MLP neurons of a small language model. Each row is named by its layer, matrix (up: input weights) and neuron, and shows model dimensions 0-159. Each number is 500 + 50 x the weight over its row's rms, rounded and kept within 0 to 999. Numbers have three digits each.
Before each neuron's rows, "fires in" lists the words (lower case) most often at its 100 highest values on Wikipedia text that the model never trained on. A number after a token or word is its count.

fires in: "following" 16, "such" 15, "of" 15, "said" 11, "to" 5, "reit" 4
L3.up166:451556435538500512484543376477487589513437459550536513490422527507533520497483433496410436486573587531386462543498473493522455437433478494529436514475534445456395505520497436495520520495510588419501594551553504505628515560471469435613525524505551535611540540529607462436461506493474533540453506491566532487520561462504460560509523477429477447469484543463417450504539567424616554500401524511512562606521593485486438448545521447512461475462513466468572427526471472498504419531500466

fires in: "then" 28, "to" 12, "instead" 7, "of" 6, "later" 6
L3.up240:470444546501515542434498496402474463503549455515664517558616491446501479422487555492468471485510495454532564507563522520509468479517445497510495559499533470542457543531489565611513458552564491486507463471472511528657490460539467586484552509572530429512474510436555497533420512525492529483489513497562480489556464521534460384492460577481512511480508539505574470532431445466602499443493510485463506530417498366479572462588514527504552398521468473480442371547524626503426504457537615

fires in: "the" 100
L6.up96:537523499485564458572565509515500509513407499564518490501514524489478504497440485528478433480500487456517481527514523466477554464461468507425474509586499454509466536518417564449401553419520415502467426518519495601491532534423450528518601429438423414525583421504498525474497470375517391488475497441496534538540601520469479506430450551552600522388471557576497555573434512435517443582480379525579565568455476504566544522506539543586470495409484490482528523631434509499513493472544484

fires in: "united" 33, "world" 7, "american" 6, "anti" 6, "of" 5, "stopped" 5
L6.up392:502534593416428449502463526448555457477494515463517539519503522520527465564480454488570473509503517551408420557592435514558491580550531505571449558434684484550503535518558499575482509562524592449513491497458478501515445471460473463458436430454443457524477555463488407510557490522463480527532617510449546447523520434545486446511503461498388547545403422461483411564532469459534415491572445561395539557472518513539550537526505472528468557509523454498539534487500641565506503578500545

fires in: "to" 20, "he" 19, "i" 16, "she" 13, "we" 6
L5.up629:553497456449550505505541438546495503468507528542504511507525525526466453451534503441473590462545627538533495476464469368648540463489508558534543444529474447516528550595517464456541630528520520518485487438396482555461531564495545513504452571429505479519460475482570544511423450514406379458515553533424517438598541557555515498522488408533625556445421444532536551472422508505463562454397503466521464502519489491487523498487437431455380486515525558473480520527525531511552562526588500

fires in: "the" 99
L3.up199:514498494488600477549535450513460465579516465597546491487422501493515488516475494475515411563516481483508490529526522448508542528417445480459476499563507417479477544477467528444398508448520427541471479560550502587521537545361489505496626456444416459476539434496495491494495484386537465500519473485555548539494554549430495549444434584507551513385420524596540545548438454483537444578493383545533573557411482500564511504499540542590519450467443474493545497644415531557565485445494494

fires in: "to" 19, "of" 11, "as" 9, "or" 6, "location" 5, "in" 5
L5.up86:492511390579494443444489511458452501505488517503517512401502474555481489421555440510547475531568387461536452499486576568575482515430437451507500560509436563473402440474497495442441499485521494571521612487497414503531513507526511538433480551367540507487464514452534514533487466465520507547529438539362582489513505470462499581463390430458513434447484580455456547539475567502546559480494625490497499514474459549520583493393540500542515477462489443524377529509484517379551574476553528

fires in: "the" 72, "my" 21
L9.up298:530600488515473481547491477410548448547528470504499475468495474421469531520432483479447449543456607455551401502518498515552583448448472544426517465572480434455457500614475573464356572445480524541459453519510469533519440582444428543548503457504469462554475491481530485524480437428440443473464453438505542466519556532451542489457513528518691541490464505594491521549440503505507457478535461494555545497442533548478488585548512501524592593443423424477516515634470515505511557459568453

fires in: "to" 23, "between" 8, "in" 8, "where" 6, "located" 6, "about" 5
L5.up279:500510433548520494421501520505467481676487517522472490523452485530476521446611483393456490449440436455552499427527533500440515472456449494474551508511405464523482458469438483476471523511396472599540494525530533458506488556531517505472492547460504467493455443470508553537482487488541571448468466525518521531500522517480520509335427445491531395433477558535492573510488301486490616498467600526635488512504458531473470488364510556514476386492496534498504507520493510440503507445539452

fires in: "has" 25, "of" 19, "only" 10, "least" 4
L4.up187:592501519514495512479513392455473473511455525549582467395530539500571485470560505603506452533575487414574516511464370509582463461435432475466544549461568499560418446479540532469567468489521557475538402442438495527497478529515477578500527529546505393502496571536560532618549578495548540522543473479482489578550468521552420481482433520497482547457467484517506465506490424480526441417546468484457443557362518479466531526351512410489534508569469509469450567528400483549512535537519498

fires in: "as" 31, "of" 15, "said" 8, "way" 6, "by" 4
L3.up3:586530459509556507443530478444494495545478574439534470469565489502489557446543489532472494488630503445573440525467485541477537498494476452408492573447544552525438475543558409455598513642550543662560501456564421468552456543527515609459514541477480558519506503528458488535523568514578505510605422491473436490588568477565477521551561509477570530441509579514551512516505529482562536423481440462562509536447464427528529558419448455524540445487416555542535565523500526498529538413469501

fires in: "it" 16, "n" 10, "monument" 8, "result" 8, "total" 6, "final" 5
L7.up332:519504486473545472505477497532577433524537487588520416441487485509493512593538488496478469458528431460452485530575481545545457517512525541505499497515487466435498499494459507486509477504537541477488469438568525490648475564509478500555625531471478552571495490563545478503546532510478482501446548464505552477504635529423556583494511539428550535402533489438459455483497452474541534532355515473528552564457559476479464518468499456587419404579548526330494464554390543538593366490446454

fires in: "to" 65, "helped" 7, "led" 5, "by" 5, "of" 4
L5.up395:518551476479540470468540487506525456524545491558538548459427569480487453645522514465503557435530500503571563527456561440515526492483462517533506467516475383413451518550428580434474474486567544602317509488511517508528432507469513482561530419383422515560451459532473508506486533482544467454487434494489502469513551555466510472377448540414602514482442542511524505492486494464484541454467524557540476555464517429448490463489610450453500583609495495456541460556427599547525549451478418

fires in: "to" 56, "of" 8, "with" 5, "at" 4
L3.up31:544515333518472475486462481497455454463553411437474519494449503600507428493420487466562564443472557552479579515515525530567412464444521506479495492479667484504422569432548480478483526502449528486552529534497439499563488537529469586446484452492489547544589605503528484534554421482496493456515482560496512493541505528552476538458461464511476450547475516484544433501427510455552502481543459499425566553381529612622489548615511478502559455522616498531468448535449591507461496559501548

fires in: "of" 29, "first" 12, "has" 12, "were" 7, "second" 5, "have" 4
L9.up97:499453406511470546472463494503496443504322514567523501425555459507618444522459504442527520516416461514466564472516488500579522517515472462520474569472501421489570547439480464541471497493440451454433403513431482540530444487524541466502426560546503446477491467507536565522468450440409518520343489532565510486462482497436423544470477494484410521571414519525450465512472435484566453570524553473542508587425574378408483495439564550426483560511504425529449450504528552509523437521569516

fires in: "also" 29, "of" 13, "his" 9, "however" 5
L4.up460:517500509478516584479502445382542521504519596500568513531461497519466500459471514607392452467513533444611588504496446496504460444532449521527548451491540444576435474552428527511504548537549481498565477503398553518538449516517373566498569475450480545481424477556479483561459541508599514421503414449436542554541490513486482452510389485491467578468497521558528456429487464532527434386440549566587467517507371507469523489506477419486555466431534582514501540517407523588511429507477462

fires in: "as" 41, "also" 7, "than" 7, "to" 6, "actually" 5, "of" 4
L3.up607:494485396526512598486443513440556472463490590454523498476525537563532505474468497568460516574654445454502485514481477532522525546433514434487460521393532527523365470547550459479553522526556509423463513518491430510504501427457471605547478492433535402505527473459541465538529502577532472523545529486373477542481506493549515405446487527560489553462448419523459454550518420540465379447508445465450490533472524552490613564555396408491481573499559445488484449554381480479480518492470484

fires in: "had" 28, "has" 28, "must" 9, "did" 8, "of" 5, "have" 5
L6.up22:522462507459464583533409436557486517495390495442516435523588482623558505454468461508541503506504433405470462514465486521614524530516462383531495529467480444529459463561512486503535440520531485532489537495494476500563485556474518501461528451608521454505534418522549587488488522557511502491611486481449441442478479504337509496531552513465403463573460562520448484550576460519547420475559470521436459498447569550496480557487451572476446531602467476475358517517429508465478476626555515

fires in: "united" 79, "world" 11
L6.up45:520575486494514509513568519469502527532476584463475521578444456552512522507590480530510474514526543537570641484651445512453491503533542499461556551450600518551467462596527602528551546559571651536548503502545529543521544423446432477570523435510442478565449561487471441527484518435534513517572528431379480519561561548541515392518484420575451576458453464535528479466485496485480478425509489577471471527505532492568508482470497438509494528530551582483558479500414529583553578498444516

fires in: "that" 15, "of" 13, "preceded" 8, "which" 7, "medal" 6, "also" 6
L4.up410:577506403415571434441526424491533508506500486391515492491480473533549498513421487478512493447682493525425430525490555550515557547511533498423450560530442524496434563522513457513509480543522473516575565494605519465476474529556461506499437487411544570521596560407527542450550433564513418495460566421406510567465478496568472565533503562438481484465518450494467471530538517499518551476581402509388432507547549493543528506503480505473474521422530460560485489552481562430497453384467567

fires in: "and" 15, "of" 15, "also" 11, "their" 9, "her" 7, "as" 7
L5.up243:458496389495535544491526497447477489413465515500513487479532472516473479481475454495512475600569452480543466453525581493520519504560491490457506524451411533443359286435451496493460513466383444419546522553452476450510488484537529532523469568435571523479544575524507474487482500490457490584455475515476620540505457474457506595417463455499519449489505585474448501452474721508472524475498528507522483553491462558450522464386484459499480577469506489520508534487450517541555557487521453

fires in: "a" 59, "this" 27, "the" 5
L9.up610:600541521407534476542473430440512525518496538479457461525476492509478562495484556503469398527535563423544455492525458438484490514436468577438458464627512373430466499503475551413387568492538587463466513503468523551556425540449490605490518428433512462497549494456516515591509480418444480410513419463508521492527619555511463442467503435522577576478436561572496493530478548511527497509474492551619559519511549420451574538469517521503502596461471403492476495596432513456496504450498498

fires in: "of" 53, "on" 13, "he" 6, "to" 5
L4.up315:533492457472489481525509470463480533446476463493431502497573497595509499572407484458579543498558506568465461518441492477558541549457457477461327474479543511471484511424523483486460495496491527483449598521521513482464529426510510504528484431437497527556614524542499504494594465533406507589521532564521507477521475475589530503546578450555493387603497543522439458519470581477470574512505490517429547486483441627507473553534422333496544531464516606554582463456426511610496517506492453

fires in: "as" 44, "of" 29, "among" 11, "also" 5
L3.up98:411427515465533418461431591437446444440480516508529481588502503557515506474491485427447461536588407508508461442575446481524495589403431501498475560457465556440379567494462431566532469467399476519470472488469544528421489486543555556596509405439534429515525446448531492430560494596494505530487558555541584556508469504610502475452517550513480466517480448467446497535530431489514466520520566466477435547489519533462534578496417536489514516459436499551540454565482548420394534385512503

fires in: "they" 56, "of" 5, "following" 5, "to" 4, "in" 4
L4.up486:534525517459586402466528522390556551566502504526507539556474603540469560577562501446427422398446438417510618400472506559390503472493510521571499552526418579537493419507520464549483534514463538505483484543559530537504531429426510413531478527439412435544481451500459442457465531531531530416523594452555576488467526480545604466479537470474578469445452522463464592475457510509447529561487476501509443444566486408452538463461511444535463539529474473522553478506528567542513543430520582

fires in: "of" 17, "him" 13, "length" 9, "to" 8, "the" 7, "his" 6
L4.up440:541505328541463516405550501453502485489496498546508490413623515480460537521446490518433458509530500461520402571478544526498517531441436502430508444464485455530406442514473509490457547508518463541525523600510495535525445464502476629462482518403453584451495422494534491501452501457565558471443488545441555475576555394429553438494441376442512481497529530488537484502440489560499458452468531461509588460510386458505482498401603502562509448530517510528564436595461474476502582439542481

fires in: "of" 28, "to" 9, "also" 8, "median" 7, "by" 7
L5.up49:477494595483513495482486515493510500536481536486590543550458490489454485462397491417482474424556506523610552487570600489374482461614471506492510564458424408545489466513531442547527551549494467655591523490486564524564473496498523444512502540518531494515447501528437422578441502549513532401497434524510514520551623542427520452461535488454530534502540662483502497480520432495524531503400578508572487507517408410513524467517419518498481434469515557467562555532550544523467546430472513

fires in: "to" 56, "with" 17, "helped" 9, "became" 6, "of" 5
L5.up351:579478441505462501564485430471546478553536485588514556545473431487494567572400507422519441467590561447500495577472512445541523507461495494545417492475517486491449540548533613485496463478499502545434479452508508558480462566478489558516505443361536523491549461480466594508480455433509494430522474472508477471552515598494558432433443506396484614501489532629536456484500516395450503516519503516636517486454567531508454505446606454423497489504426451509517493592466547439477561406575462

fires in: "has" 43, "had" 7, "gained" 4
L11.up142:545433549532370488493393487525429551552460556557534418488481477480571571483543455412520540490471482525401493502485445532619562535443482499453551555503547473472466500453546520445459448489523509469533489507538498446449444491528491525460509446505531391509508445540559679567518530558512586583487478477488424511518517474488536443482527455530443472576515514591436502565547388418494554535497450517480426541468476459488413604471535507604434540452541512470481467574425518433555493496549467

fires in: "of" 40, "to" 38, "on" 21
L5.up510:531561469547547570501533403540535479516513447547570502483482482523505500550501460488408486510490545534445510461530474476451453421468485518530418509519516328430499589536383472557457453561522531478462530517489468569607586474518397556551513467471442556481459488538505419497518495469501532570492394465528592467546499595539551509477471616464565490468472515482568522474553509412509569573422480529534506518515582446463415477574607481510454416525564495452480489617485505502467426452528501

fires in: "to" 28, "as" 27, "from" 11, "born" 6
L4.up469:429517402539476569441446540528505466503490504501456515569468527596440521415575380558513440535631375563527493601519493508552523530371461468486565492454455517507489557586478549472506516431494493440559547504461545476496504502492521533490509488452597443460487538501467508554528517510529504578505579513404559532428546443471498536453542454546474409385504439537523573536380521511542518468534467493528503465506465520522528501345470602484432502563534487496491493543453519419478499421518475

fires in: "as" 27, "of" 21, "to" 9, "his" 8, "from" 5, "assunta" 4
L5.up183:533491529583534473425528500460467496472461567480605516508475487462513461517511556506441459499582454498618564406530541477468472533444500519461487547510455486547454622556455595462410503500572477496483517433506558586559519499495448499508462515441450478500437479440544490566461514426495519476412483489396495548519597558604469394427428514502460633371527518543541511466495447475499537425512519508476429644514469444530577458459564497482480391516528537559505490511497503497514578449521530